MLP neurons of a small language model. Each row is named by its layer, matrix (gate and up: input weights; down: output weights) and neuron, and shows model dimensions 16-271. Each number is 500 + 50 x the weight over its row's rms, rounded and kept within 0 to 999. Numbers have three digits each. A neuron's up and down rows have the sign that makes its largest values positive.
After each neuron's rows, "fires in" lists the words (lower case) most often at its 100 highest values on Wikipedia text that the model never trained on.

L7.gate823:571492474599445529547593545443573493456513435522545481528468467483575544497411534514530526418478506530426625557568390576553538546435484479540495422508426515524582434519462517569560517468438573492485530508638538497536503491609467484485461488501521513497524558473600471502504559498546555469389489341597458458397505502501528498455468590427504462547546521476489475549391517474519436501482466506502519558514546567584488537432530383514511406449581488522517500502377443605550497469517418510552486473542519539468512517488518457534488499543579508460473533436488478565508497492519559438484510507455537491560465453466499466399476485387412450550468518523620548580541540495500493457560553550549516481551481571454527487402466473434580452577463481451580500526553544517451593521523469
L7.up823:465574473563492548551491440472527501554511460449562464523515454489444435539510486478410532465544407514525508428472454470484370570566518480485492362497445502477581524578525482456505457424453582432494489463562587535523467448542431542522476526515533548580536430512448512503525439569576547548508479527448483439477523501480443465479516567446591563531559569483525437504536473481531500482456451533443466465524500532532491546430497445443545416518501487512537470531478450607527475531554451483586400542480521538580516533487568457485500535603568499538486484522376479509528530622580560456582503475457463554559454427531491459512564465453528586464469653597488611492474529473484619532547472503540569503488565442471447568459590646462455518491461500414489566521535593577517562557515474
L7.down823:403519502458458374538454422495490560468511518479570470455480407526469553535525459596493492459532461552465516465543514531332554498587489487447489528535443437444571477498556493496489535422415545391572472558458423482555507448485548462528440489529442480511493436517415565555485454510446526511575451500432540511579539585507455534529449525516547434485505539386565546417528507514442539519449483482464406420482371424410583443454503463531522416596501542586461474493573476518496544476514583545496523606546459537473545481506531526518524529534479488434432449434457551484442487532476514600507492482520516519477462550536516496540458462512569506411478537558543596517472555477408518476427476471482504531511440444566522548655412520575488544420478526535491512420555531434431463513477513
fires in: "as", "to", "into", "from", "would"

L4.gate434:437488497521462448485504522422502515486544434539472573572449538522500445464497529532465462529513524512588438441525472459484519548495453463447514441461530450443469492490508491582582541496523498550538454453464469428492515558645453477548530424443487458494502595538417464511516453481545608470431466384457518522453533480645542565527543458544478490379506565469551548556415390507484460432457555490503528538487482503546424476465586533540395463407534435439405441495633564449478555459524568467566538438547551443477558501545443479559438586510506569514517533478518523517542476484463403493471487474515505444458428471461423503486421509402478438521482413519552522543447482596452536485463517441576401552547500521535449543537399603443414411401448450559534438532457550557554597431429511
L4.up434:553537528416449554492585603564551438535419481487576488547500497540471478619505520530581460547535489422468466487474520505457436431421496463587429396412530494565435492523507530615458467448551442561515526483494544402463491546497453502441526628398525516459589461496573449460521507503535498632503571563607556549467451519499502581558499476462565489468485525520459454517499485470519455514450401506438454441544554562507510548505504506552388481467485480460437478545412394477412495479469543589495538494514493465426470433597547520534440547426555564481417446476424499479464457509489546533461460473475448523483440567491417428481486489465537471453537490507520424519410570487548480535388557492545542422498485483609467504457465548588525547534407567525420475488515508463423458530533498
L4.down434:521512542519448486556459486475454549415545389467543566522485470558418512525511502539540526538416532491488567515552492453417449451557522581558480517514570454567494592445491542497494394401511495500516525520531373430494475588487555483464455507458472471487611478567531534469466530552430498466480514448513538472476515552475447484390512504468562475516521598628425537608465451486534519497407527524486457541509489480448447612527490487529431551551547488451486458420468484493541458421505576395478529536457378504487378465555509540515520474531447574490512434555495465380492539540491572486481510461522587593486485607472424459464463456488525544569498428502618406538575527541502458574519560545507523470444525481429557445501461599436467525496570507476509407527532438509535555644565510
fires in: "an", "located", "tang", "pancrase"

L3.gate788:493541501488557522497573525570607498512579508447446559540398516451627525501607510527506501544472498432479457458510575482546444467537502476428375496537487504559476518506518559563486590371469575524519521514448488538562521490636393474473520416490490498521497469468588525539526425439490538481520493474499550555357500576422558504461473478510508505553557547458514444504529451544568496486611472471545547415482430557501529382538437481580460501488617479540523483545504522405487473598539471509565547407485505516539474463622489546520453441518516489484542487365427503497523484553428417538454497604456645496564437543468462517512454514434509502465502424376514531536548410497548527389496460429495429549511475513452496632560607617532466452535464517430511494484425539572498460455481488
L3.up788:517537568532472570534368507479565492516602437513433542543491502468494560514519500565487527537450612555554428493524526552499470508492557533459390475445463364528491481557586471580560457431456558520534499540503544549465410559579484483561520422526520464534479372570503540533495465503428549513481550506564477562499418471449499519460552409478540449583438441419541470525499441494468606557562605427505484370438508499521589442542464490501428478425519482536574492476576530476449503586548492585526453543434542565507510425579455464528426552541558570483503461414495486530516474491411445526459571526433581444448420569584521477463491441474511572598424426487550444519468453463481544516559486479497541499475555536466474527500475553554453538427487559499398487556498480507507598496556487
L3.down788:468528533543466545522383472385458460518548414537506455489484539552432475488484482611431427499518515577557574540449493483460491519512567552488453525444575475444555544480430491456592482582384557493499513468525464501509506462432461504595530528553545605528505429559449448509555567591547532532443556434480484521490472480530456559459478404470452510547412481462579461426440486444558553580505564430459463528520598433443520487477554459505504510512517500567561521509579452569448523457492509578531484577504518435366520493492573451474501621526532537517473538578523521537460545447456506550507519513477427505458480463567497535497480493501496656506489533609538447447445564487551554623551498522522586449470615548516532460479487519492499517472533486531445504471539437468442655550581441
fires in: "1", "13", "10", "100", "16", "2"

L2.gate804:489415410537504586602595448567550447548601533435514561473461507512573438545523476540412494550421507535577530591480468518556512491570454401444455593495462566464502486557564464475559556495512433420479504422533449579505509498469543575561551480593455591496511508484464512489585517440502529512471476414363552567495470545454498480536516479457527483508441526382537511525467566493492436483496530471464543553511476431438414513461569446512516461521615552557450542511550493490400539542573581594524508520480569550448542502447604490457458521538528427515515550441542558469507471392545426484418476540396411536456468428480477530487519447457535463463499603520527598453432459485536527493466460511479464518517489491549509523543505527511484549556499578471603508562524600515485550496478460
L2.up804:533477507455560481573494477468510424402522513523506516510454587421498427569478461510508489579466469505556458550504472501499604491525433412528474570467463532528440431547510484446444468499556525517517465472498484561349499546474515494542392422540483473386575457430486643540586542518471542528534569508522453485496446451513543528425533433406494519567579468459412600555526518478457467470376526524393519583477441393563521542574456537519606418464487535548535584494537535489450469512556571477546470484426524479594471519470454528518496442535498421499468493500510466485474575397478486456431560574541477511470422484437490511655548541500474493489503559532535509480451496545599437476508572446451481515472418453521519528515591446528467491573505456607456492540516512518517456460488478
L2.down804:582531563482496410413485515437442507472481544617532417520519454574470467495521512553535495431630481490487559453456519605450541528472522454461456511513467566459520570525508522531489495539493568574476454529458503471405438505559425524513392472494458414376604452549449529491470503514446516447558522516584458442459428488582559507475501432532492547529589449448462502621437561476464496548411528569425464515562433546534551578576453526486543493543441526474548512582475462495570542429511480414554450421503459544587540470450503554541566413446510541499580469505480451503525625504488444412560490523589601514519451508467517511543438484520487469574547523482487398475493588508510506528566523468492491512446395546497437434513479524462477500542441415553407556403489453483600471422570583
fires in: "all", "some", "nordic"

L3.gate799:533458513539532455526549513535518473473503528445434505551500538454563424560594488455513519577470446514457461579494483509609502506536421479501593533502516458425547500511562488523473542466467548485431514547523456489448578481598392514488531441500480437569561489430562494552443584433466500456520519534545485579470448513407482427564515495582512500553479493479606540650550433443515516518534440477548453470394486516409435532460576450528527580531472452426488428461530488432528473474493446512541407507552552545479482518541455448490578555491554523594569533580519532433486441649467432579489524478492478503570523471547519535443501461476578500428500421495472480548507552569381442467480438462560446402560514530541455582594439560488508545458459579454504509509494542529496531444611517
L3.up799:478506472464558581463391598417493541499494421477367501401565464505512535488575571469482450620466500510534458459466468376497525490459439463519540513505547467447456480532477409504423460465490470491441609507433564396423537525500447518425472512559495473552570453556493400430511497510565514497571477591511476500434547457521587546576533403618408489521497433548451466543590451483420519518508499393470514547398519527495515485486504459521486560508474557525454444453566447582656539512512465522483455450487496499495550526491462528536520546516512548505448512524435458490482528474532417385577503426590482501562556498466551489467446592494440489481483461395444418458467472496426548528536540506462503501505513480469429543469513502460491518471461548500393518514476483513399484460489570
L3.down799:483446522488589560459421505564521497447492396503472519465460539601491486511479558555466518553582539405471536534486465515472546533482430488504566471484511521444476475524509461473558494466538494530555570404566495514589482408369550480501510459506406497495473553500462521493486481385564537522463473488507540571485525551530505439483486532492403449473415543537474570523484480456528579463422477552550477564549506566510572594468495491385484464499509474485514481455490445566416425495483522479420458514527421536498499612517463591424350453500550532444502536529454435509536551475544424438494406505570470488525432495463396501503493537531507623581489478417513579432493508515597463479489532537486558491532514486492392554494456507481502554521555492473584507550490515480544485658483511
fires in: "an"

L9.gate367:516540522474481503504521470534438556484524533487508540527460460480523503503512543447556472576497480435507501550389408612560517488461433501476523450472556526537470472570479515584535532468474492532488612519398468505611620473511434562478469439535438479529596582438537494495494544481437510403445400536489435517480550556459510490522510493511536456440503501439547428571400439544534510530477481552478487403519504446514574412570486594519413365508512494548496503473479505477428496508550498463534447483586543562456548539599500479586391513567507489578457512571530478494488604535506511529455465529528465420439473476456583474460597578446488541465485523508426553538524462509452512448581462513463536586546472583421414443454507427408496494489525560532494522464505576504433476488496456
L9.up367:457519613566508472562483500405539573556484504500530508508508544522509566452465546556459520524443463445531518484473446489483512534526496476545446575448605461481530460503546583545530450460578544428410426549484392471437546519435536536524437467495517582513547508480462504521536455546487581492430550421505536452529530509437497495506471497516468520370465492544473453508492444436426566465572521589519504431448444573510479427489488450468447531353522512429520439609492574452572493524488552453560440508516495435513446565567439461514461483535392448560527489523460455588464515488505464517488454525416532457551467477508577490452596535385538503486519580533534510482571509465571461563444510538504505474399472516447503484528448520452480435472569497428584464529589485556461512528497446
L9.down367:494409506452501479496585503511455466508556580513456525484550385610521497415457627445451539471478440394457485553466489454466417458492568476620479537417529461447536580524425477441470455528525531461509454497533453453403491524501478470535476454518540585555561490426516571509524514424479612517520567494518519402518507549420432409486520451462442544420480536557538399497548545508529540523528583534499522494541454551510430478453393518498444595404509576612416444599498473581529402441406521537563497491505511490655424514465505440489573485548495588570576550481408477514482474594524538501478530501451517583528477509556522466528522466468446495541428539500506476526529459511532509501460457489578399495497506490477476489466564451490484504484465397472460506470466492539513549526506504
fires in: "the", "its", "of"

L2.gate478:457546586519596565513498550469498471459542482388466446449568448476563572552520459552465487510546551599581560487428510536575466456485460513525583447588505569465541474538590521513496588615479511540593504566529445540444542501472562495452495567552528426527469543528502457485467550483347455631494474443430476536429530581542469604541498516600540512437514547463488508434535461398549534581514460444509523519507483442526452483500539444584453480507460481469507516516525485528518550423516507486513540515488459449391511519494544455429449505473490483524463562543415493502399536598485600554436448517555577482424510431399492473582486389493532551556482550497545531507449401522446598476523500563513420417468455479433509480466471485452517465512435459585478496481500373488472403538506510
L2.up478:495546454442490458483479414447488495452522529485385436480458445544469596473582459445513529508522532508475495468464618495454463534460397475549526446609535448463592482518531468428493506473487562512476459519532528435462532606518543511500449490489528437535551492489580461502449584477498557431541462510461481555396412478504561416466471435563520466457494483508476423496374514480500475388482468483589483478419488546583499458483505488483519533448516437513441432539530479420485619507517462439508381517556469523522458569496541421486440482330445468501607460485440537492544563406407542474541523401546516485530464537496496395441446519428495454569435568497420426478622498545463474561514537411533492515602521521458507495475458593478458494566456434509471496469563547562539513555428538
L2.down478:458533508490485556467516484490532391543473559480524489422480544477476571644531359539466539457446474514522505495527455469545562488465607515479535426503522622441633446457519564517469583509515539521513541572498458526446498375476480455477485549444472549447382569491465492489406604509431471650406503521512530426364549516499525481532478502528448513455547558487546466341558452453526560561439410482483527477469430480466484587411575466520516459534469472435480512509463489534458527481434536535433550478456417541402515545509489543465482428510497492526476517473476461461520494501614485521452550489472517598516503534459554491509546438598507480492460522500469478500477454488476493502479497603457416469563522528510526474542474523472538592526401505471494455476522485519404436577484508
fires in: "number", "amount", "artists", "artist", "text", "is"

L7.gate12:469509540419501568506573525510677464518565493549456492485428506455605442370639514473489524533534509449475522528462560590526537543545491543508546387598541476541562541439498532463456440538443534415495469588543436492483490570553475565499584464494458491543463513450484452465489523438587511543502569528475538552435434542506452490515468504536510526498442550442523553506533467522502531510557473470533538478476535584480431529569492511475472484430461559531462483503544539467451485414444481448547464450436533549419423536423517461589527541462471439562499528569461575492510393578515417507545547568527475542529538515482508532471507392471493412521536480484488520557427541584449522426460525475475523451559363610533510478549496547498448514569568510465467527553471474500430448569423480
L7.up12:555489497529542432486515629548399500435526420499512464579455498483571497438472527569479424528490390446387543489547626524534475441489459476517603523533456519510546449456474494509529536549426463494602549458399517511460413481476575529544394574475578418502445483521505593478506489487504489530536464471542447501497528438496482536549494487447553497523494493485500477496577504529571522485483565507448486520563480509527426491503531522422451539546475569558464548484432513552485476511457472482433517448505471454499462538508570525432542543472482364428461523516566540431511556523502506453440507556526590525522511467560428498476454557564492479535472488503589474469462541540470472511396443535473434508511553443429512390483488533419478480510491586616593547469411469405530344576456448
L7.down12:522502462484560502528468479486570493606398488475453455559502427476529511537461500492506533460544566450494557489471458515367400462524548458452540415589531544491486521500493494662444514440399429554494615532493499482488487449511411451576348480521634537502469499547502548506450488566624509462505558560568573482521632515477529489486485594466509394488534468490493536420392512458497446542520510539449461530466477494504421533479491531527432485492518514536478556481411474496450471538477492497555449548478475492528411459537491472508543536514513465474442495502357516563525592490518602507540465555453490463539560442516426494569573483502532515512531558454516587498459576493543450459417510532482500480480478485500462580542524538465424552489582544443468570450490549528483503464494554
fires in: "and", "that", "in", "but", "however"

L9.gate106:505542482635405569471448526492431503460483505536464533537407540510458593471591475486491436516504523419595529425469561521582492520515518488506516550510499413598517555536624513544526476553498603551443608443500482479540574494541536540642516548542456467576489493570589512454456533496465559554524512555448427469400533514440627530557613476511473428510480469474505426485495430518480468567526484502465516421501525481434481492464469509479464535521520525518470459487483440445593499457492461510509535507530547536469531444549516596497540483505554415565554485515468578496605461584506476436481496499569577543545391534512534475570463570506540501584421444401503475524528452577533514474507455453503494528565559537490474573548494549609442417570538508514498526627535504522447481487492442
L9.up106:540537517498479464536468483569501557508514486502530502548586440577532543517493502622476558479516580503587546486512451478467493500471587547448447555539571474540532507532515505492569554560512497466374533465504550478502500440424501514605616490402586526537509499479530444581463465548544550464438490397520487405507545495474460482472484480403569563594476589567359446533442600444503523503454533518564526464569467494543485502461600394454520430457512392429535470531500441502469473527545433506526491493581462492493431600495488480434510584549562530461529545575585489526566563474513465441450573474480484548496414423525479502471501532463513496479477503491418486477505582550433543426393486586534537509483519505546560553562515494627429458506498495452461526501588493475496514352508539
L9.down106:594380489481448520570520462520557533503526510487429453488536508595434450497424578721486525462462463415450518514449443501470487492519533495546505476522540494535429508506477488453479539455508527505471503462478502413549430457495490531493534494558535478453588565432495412504481437504484567463451576395509528506489538506592371422499460446420541473443545565523468478566523563453427419449586508454452485562574465486573484428572577494520441524471444436520428447481492480449458399504506477469505455513545476438549523498467547451550608487475509559428525593552532536533529453449415487569474578537546433473483505553505522428445554505439467622532568597503483515491550525519548455450431533542577401507455489488543464610456498451569437479494561495515475500479461475562443520500449603
fires in: "a", "the", "s"

L7.gate751:398481577482487415487469410563616435566504569522508440514485600428468470485499541533494445485482571517483502442495451476444557503507415464454495539474496433507551513591579504547554541584589499502481543372551553514527503464473553501461506595588388432483544487501411406463478473438450548405472415467453556551487580512468491542495543578541530506503554534535435454513531519526496543588498505435454547566544529518510423528509499415445452548434456547536509468557516472403564466394483540509465468538461478501483530444442470582513536572521509472500555460610470536491537449471566569541465516512526458491466509559513485545483414463456384462536461484539497567553527499506474399490438484461541498502481540540484450624641489501519520482473538462505427552544493448590463576550562471
L7.up751:414499562528484554522505549521555386527559500538524466337555468509494521452445473489504426427532548480451440428434484478501621542497524532538501483415483428454443520457512580492574545521537463505620564383508494541520426492409633490452484466490505467531620497504474479570442463534578483402526454506445581598487584529503451444579513466586563500459583466553496404518468479496468465506494545484536478478508521443519509570514450473454543498506422466417571483523543524532484465447415452452568448541535539584444458466486436506485543595507435413532510452439502526494435470538563548487586474453529535474470403555414499540557462411500401579555487504506508493525480493489552556500528572430625488621497413485533515583495508477510464533419456513522524511494528467530474556516404491
L7.down751:461521549526536541542490513594478416384497555451533418461444540503539530477484535489455566543493553477518451577534464489448561495493519577532480482525439468432459485582411477533460449470557502542589512516451489475481471513544514497514534389407581521430452583525539491585499514532598539459478566548469473446514520415541510397542493456538460526538429495635630344517517549505458474540432529484506523570470501480472575530433471491480434455551487473515658484481475502550493511478404491485452407615492484534493546606481487529466550475487475483501559428479586503432534489546502551463552520497406476474523534509546495388367468538437548515534471591491451589539456509448494468583482504545573494573494449409493489473543546406509465487400474586485507525484451558499463435500510468
fires in: "an", "won", "best", "winning"

L3.gate209:404425511486445540451509525492558422510554525559498543530483554574518518496527488489449545479514445578519520549475479404571524545501548438557584525430562457488439449455496479593473548387487579485503516437497487546567462491558659576552525445493432427449622455522479536466569466479494475382476475576434590505555482586488561572398530411594556491472418521492454485446474461425561528527510528467468489493484485528484469499567504406513538515502496475564443511538524469475519476559498443505576530494528477535471561415506594567548484591494457417594560424441501551561476610411383526525474513440497559646547438436509534613545404501448506542535532634547501486538481520567502572470514469480533524444469514551448402466575541471450526440492483485470522481456488579579535530545514528
L3.up209:606521587537490555497530489565490527431474545579566530440453487414445501605529441426487535499493455509451490586451557567557476411490547459523558483567345487618511467564462564532481425591489498543494409553540473506474444507454451451442576482491502498487412503495496466518392584521502492524492413533473484442531542498469501467493541524617505477476594484521506542480524424518491564475443358548440558528471474469504531574497527519546545529490590494454613484494496508471502460555410529494523544497496441530542449564512393514529471431472412549541494498476527507570547509525512527480435471540466511497426549571494473544539461519458532487482599515505574433499538517560582512557531487536489478526498495303484454470397439543460538497510577599526514409578414516464453442455494402
L3.down209:548445554545573479532555444507559510552535535540458478448431514455503438585528500459600456593508538520557539550552496514491515460478474487502493431507450517382533545528510529533420491495406476562546474604506428366442454501571598464552576421523495590493439419528365458554512497552566568613491488447517505458474517502528587607571503519420496557506525562486432462605508514541503570525483442531544466483517534531485520517444564396510556566466505600449542589487507510467468592562484476530446512510525446551553418522553538519531498416550529526456507414571492550520521495464449527448533430535531522521568412522461474453478502493506476492491506399450512469440436502524457553436533435536465398462448524441517457501505487461483577548488531603446547479410408462545467577511411398
fires in: "of", "all", "total", "some"

L9.gate579:546481580483483464527566511524558476473591556540511530478563580596444569420614426442442576434448456493547521562469500496605538557519528502540567463487497549539417423413426545473583456470609575473488541564460485477517428575494480535597549397562493496491501502539581495443430513476569468554441477558476488521458427452502530491486521529412521593451471473439453527412474495531567519545490441508594516543513492515522484487502460483502546469509545489497446445495537553506441422506507412580381458490457462487550454496457443546556444542485457510523442467420457602536522485474465456441533491537507450531446528482436486550486586490496505539586514555540621466518475550542554554514466509480470575502511411559458523438480484510464486518439403520489507342540479527467530504581458459
L9.up579:448501520431534536529449488497554489524518613438503533475436595555460522547540505431536582543484607488561556494537516502496392499600559588680499465524516571556454517435475474510464449472555503488514509441540541574493549532465446534481568519383503608566581482442520550482453589507445446525602432498436478508519489484479438484495541546502501492469555498491488565454501539481568524491506500510481459477513490596492513489474542436427547507439560466474482441459545534520617447420596516473476473473542490462484503528527503461520453494475370444395553488497557553434533498399556560511431473551546485462558496536463547479550586445578503478519456524436540529574485514557465502559510542439532562491498415464592500510523510470487503515420476508552432537547462548462440523539411448
L9.down579:571503477550498503478480547518453586520529415479520500513509359505499506389525460555519445436532489513538604455502512534506454469519409434519502470486529514481471449619613452462524438437418485464550536508515430443530528515550534521450459567508510507454466567446425487549555476540593554441487497569427503513495527489550503526518453470571635427498443560465495495498532459460467388486532547435590441505463514457508531449485477435501510420430472517586505491612506486498469567510471533460568475533526571563469456421514561520404589456434499442449481557446431500499547525533510502461486431496450480430430473514511497440489509482428522443531527554494457484591542598512540552520431486571471511449563591397456596567591417557512541492364529469544500455511543444410514525537547560
fires in: "from", "on", "at"

L3.gate541:466460531553482444564499462531478384495641583461538485577460595508486554473439497473469485407482423508564469482560478606515454461472478469494496528475507483492500550510513430496453427429441481567541528449517535577537461574505527502612516545560585559443481592457554467494535557503566528468429460496460474507504525524404452478478489419498495501470505554486520491439429363568501546574550438545414458629528402500517484519465522460497371459403524508544530527552547573547397546503629451538425396400470485507493501516442514512618494472532508496540473471484440470527484484577429520521571468514458438458471484441506494486503437535531433570507538505556531537528590469453592536444489565571446487512446443508547488572447513524485550583554536501584481484580518421467481494518423509
L3.up541:541504482527503555547473489384570562517480519589545512437530484443552553557468455554542559473464434561448488445500532453401551468532466565541449523500456551489494566409435424524519447461589511530484552524489469503456533503530536415506454398420473567466437546497548509535458415437474523496520424551560574531521503387577519400543493502433432447590409515543559539492505540532435516523445598427581545468516547454565515503539511503491595489428505415534513476465526530516526464582412487446460507490539483469492457578543579615446514457559490437476411334497512488505479403553532437432575495530369469465502505440489637564440513522506576497537508408444501541521454549511461476556432489491527495467529507585508520502508445509564536559523446451511501541437361497514497561474539443
L3.down541:488565471503476412487610491595458560418477453482521512439501523559462462488484526546435439478552529488571482520557406503615477554436492428513550424484615400524533546576540486466491508525405518463501503468423565487487501459528447506449528574530504487562528489560500537463474538516516430417500503502486452445427465513507457477484469499588577528433542542433406477448503515589505469441528474514477511598518500632456439504470462518544512546558539574490500474588514476516529455491506514584529539551471453590579544387517480438356533527459468585502547598597430501577518591577535502524459449520653490504574496532515465506457442549517519465459474485566521425545459459499518490497505484512455472576475452419462591499578508441394461551513522514500548500491597498510535417492441492
fires in: "on", "among", "within", "for", "be"

L4.gate325:452513552483547473443573505517550479560498454521445479517475586420514505434519548459542500508538548416508471556425446476508567482509396480535453453484523498516502549483533507592544530408434565504449584524462484539518465485498478474519535447543466544583646459536571494550445562432477484437529425520542500446428539502502526459450560505616524424472472439478460517572534483547555445447484620503506549503469524433495535482457448458478498532522481407550555484571439496464550501535436506520469502521562527571483489519570446483447414514488456569479550587532538533508524463453456565486494381523588520538564565604560468447433522525320478514520455513551526398463483532483524540501491421465482516575501452546451539540521472494455436432567513492534471407575462456547470540446499576
L4.up325:404471505479453585535598429463576499545514405439487461507419547544582504525483524476442389524497498492479587493396450491511555491539563400543524545461480534403533400608518534581477569481498489474493552503473566416548479522514492516502450479447478554497498558523503474447568445501540469534603551474438424517567490427536482521475568553479522477553592578484489531587479546424415553413481454530466440525491522450541444473451474499476377459500553465476487467525523544428419502507485563518509438489585510450489485502484508491489471480551523565490563516508534562456616465491500499528417506446479575468586450543429433476477499519414526507511517573478606488510559543468561465567444545448445525488460383475501463488428396539476479534552496518447634497454540475456518525418529491
L4.down325:467493522521558528430504454472529485477465492478554596477518521565580436454420527477520518539411569434564527412507456543416524409545456494584555496464511518429471535482500474547569573530559400472546553470530447464454465497463532469541464447480443496489488454536504485474466394435463535378450644515463463469482572592564548509565433508474509461450442514570427473376538492460454500479538489549450484568397460472516497481502591515475466503588515450496529466516448469575434466423460589527387441539578454503530470496453465496481488529660519499449491509486507489466472503525447476513487491434539506505572512590458458503515512481446460531602550491468410441587491523511580502576495487421571450420457536426495511560443460466491439528500490569462578476537491511469570453596580450
fires in: "an"

L5.gate653:448472441483505505436470503554539467530443452463548485614410437439416436524454565508510546516547439565480505504576524406508483500576470439416465513430617572517435475502416442484495445526321537460497515576478455455472513469505584496528460543462496634570549633518575459503491513478524544534430404599427494460519481518543469494480543516402543491523549485468462482539472535496531509531552559516460543472573551550539493527502622412479510516519517502458526427529536457524495543480510555485556461616509653540433425446488509556525429460502488531589513551474425586589544534537479572434463598543569455522561504447442480452455535375429497455543445490535475506469487521451531449465483456473460426399555502572533500585507509555455506444459492515517541487472520588489505603437473446
L5.up653:628446398542480511481490524471465459428464482437525547481535431500590571551498470454483462416482417533571493445486506530486464585530437526388529477499565582356492394496491517474459521455450546493472540574409525372458525391506463532505509572516522498488491526437513443403412437546456469518448490446440493456529436435515474542485464541531526431662419549537461476559480480553485436550508439428418569534507529515536587464553495522495519547536515483505487562549427515518531534532449455534551586517472447515538546505470491469464479502556518453429585481439419449442529551526552539492558536448500493546472537455514469505470532468444475404550466476513449441542529496410405515522478466517517431472493523521531510466510499379539432509442523524493453528479475537422463436483497418
L5.down653:534514465504517481451535582467453432470505559563503497599550462462565587583477445509517445417484496513506539496578417490461388555418403508393482469527474506493581446495539585536497570495541499514489542430496515522445554453550536601563450488413517537441598447453513515581458516553555469463528568491501515442518453406461412615496511510491417470483467483547518487511493611633452534464568542476543425419480488493526540519613471516626583531497478505483500495570535534436550441482449499530462495337473514473527459505528617487503443504522532484354526520451461452402493469529415474476522416447523502516514515482511479491536519514467538513483572533512494450468565441535373519509469416471452482582438529498550483512545487428576508559517485484448445432435534544478396485545554499
fires in: "name", "party", "family", "genus", "series", "verbs"

L9.gate546:396539538481570594529485499470512501514544475497493470425441413525517530487498531468448419514501538541490463405436480503479492490388496560486533519444536487550421461530553457488351497384395609521500530474470458522602540456557428473502533472509472524522552533454593401606395560501500557507606480489471456554473459554529536520469489486487455557550600474454454408526550423492512542491488583534521539439489607550457491488423491464557495452473530532434546483598394505482493474501461469535467446492572531528393518528523486523487568550500525533501453618480404493523503524486438501460567518462547521544514509420513491457476529451520460494537425498437498525525557585500568520470481368353511480494553517502492436498511551485494479384452525411504490530494508504538504542434597530
L9.up546:504454621439559547490466475510487426497543401532504462511566528477476559480537565533513490425599591478527495455493362484523511543483421444504459593584521478517466554592499494488442518528426423501518509507562504482452457475466564508424456511478486605515457507463506579440514420468627542535401485528453512552523506464478457477485475524460492499516440526517450509572494554511536575549524544417519519524466462492547518488511531486528575537470536478597470396509508345477573466562568588511554526451435464461475477539410524473508518542471433386502605513532430532529508568490478503487522516552494455627542528530499596434501562441390514559599502462421531569505514522592505502562528553516523399580504376472432489464431417563474445568553568390401560536496530479556512580463443475
L9.down546:514461516410552400553538495488605483494595471468508504591475493402474511516485537484514459489477436469562549481438453444537411512615521472501501506534395465502500511512481581524527543467531480468687514505470556536433564463487529500521503424494522539454444545482554567440492635517562601516492523402518466601508535546470491457393466447479521488518558600471533488418540435432519499485517518464459488582549379451586498457507518475503485582518474528584495443551540483552502378548478527467506580352485494509549551524511505538479542512539418462460477474418493441457561491536544464562542493587571425505496410457560561406485475478520476513531483520466508528525623569463476538583589522474605501458464537541481589486417521529555532408620546464482493506484517479495560502528463449
fires in: "the", "those", "other"

L8.gate501:534579500485519489504605460561458498548586581435478456495453628509459567603564451474597516465567580519420493461478501550594464540380474495509567443534488447563525485487424504515559590522510608525568557493448517538507477416489518492529555404415510539553534564595467483415581538443472503552527487522566477519418503436512457543505493529579493511450491461487486537592457492515543423424419578556528548498394538517540459513579465599541564556441554470459518517461431410497479536497526533535580428552522532521434494453426485591478574450454419505524567479429481529536554523520517492536523436518493443431469541554442474513453448452553608531521510467530470519657550533569487508500539488495475533519527514537505436489545460555476626418504583617408562576463471523601455539470508548
L8.up501:606467586443424494481508521508443501532438522530537473538480490524520462533544547419482441544538421453475490504411554479459393525561433540571477490520495597551455532514559483542601423476562533495528469493537490528581602477393529553538464546461536502501469505407514536447391480453524529526590521500490581500456440486449520496429544521483559468358485511552434484510456443447455473533439426507481565504490437385519495598400497528499461481541470521582470506513539467565418495415476446491562561365460451484509484585526582507459477490523525427460486481500567552441476517452518622491523418494485542506549467589559547410485514523556467528491514546475560529486486531492495589546481472499430467553488474483568466549507529552561406406500465494547504525556558552467505540444446532
L8.down501:448450466472418480572549539431597433586422537514537530518462403508528452517494499446516464526493398470442452488464518467525431436461513508516584443560508534464564482615461475569542523489528544509482586432505481518483496549518445543498386533450494393435454422472524677533428499529500484527495497433465465490478595481434502502512464554468493520526495444483528511522503486449654517488496493514508523439511473467506425563472467529544588496491434427428447499493525489487534521372584571495304483467442539472467493513431499511570552433577466480526508440493430456397482468565464600508475460553495594497493497520484463420508524479389473370530511616460548496490488545444460501455520557537497461505479484506390551466463497546533506481478438543491461449430442573489566380548493558
fires in: "in", "at"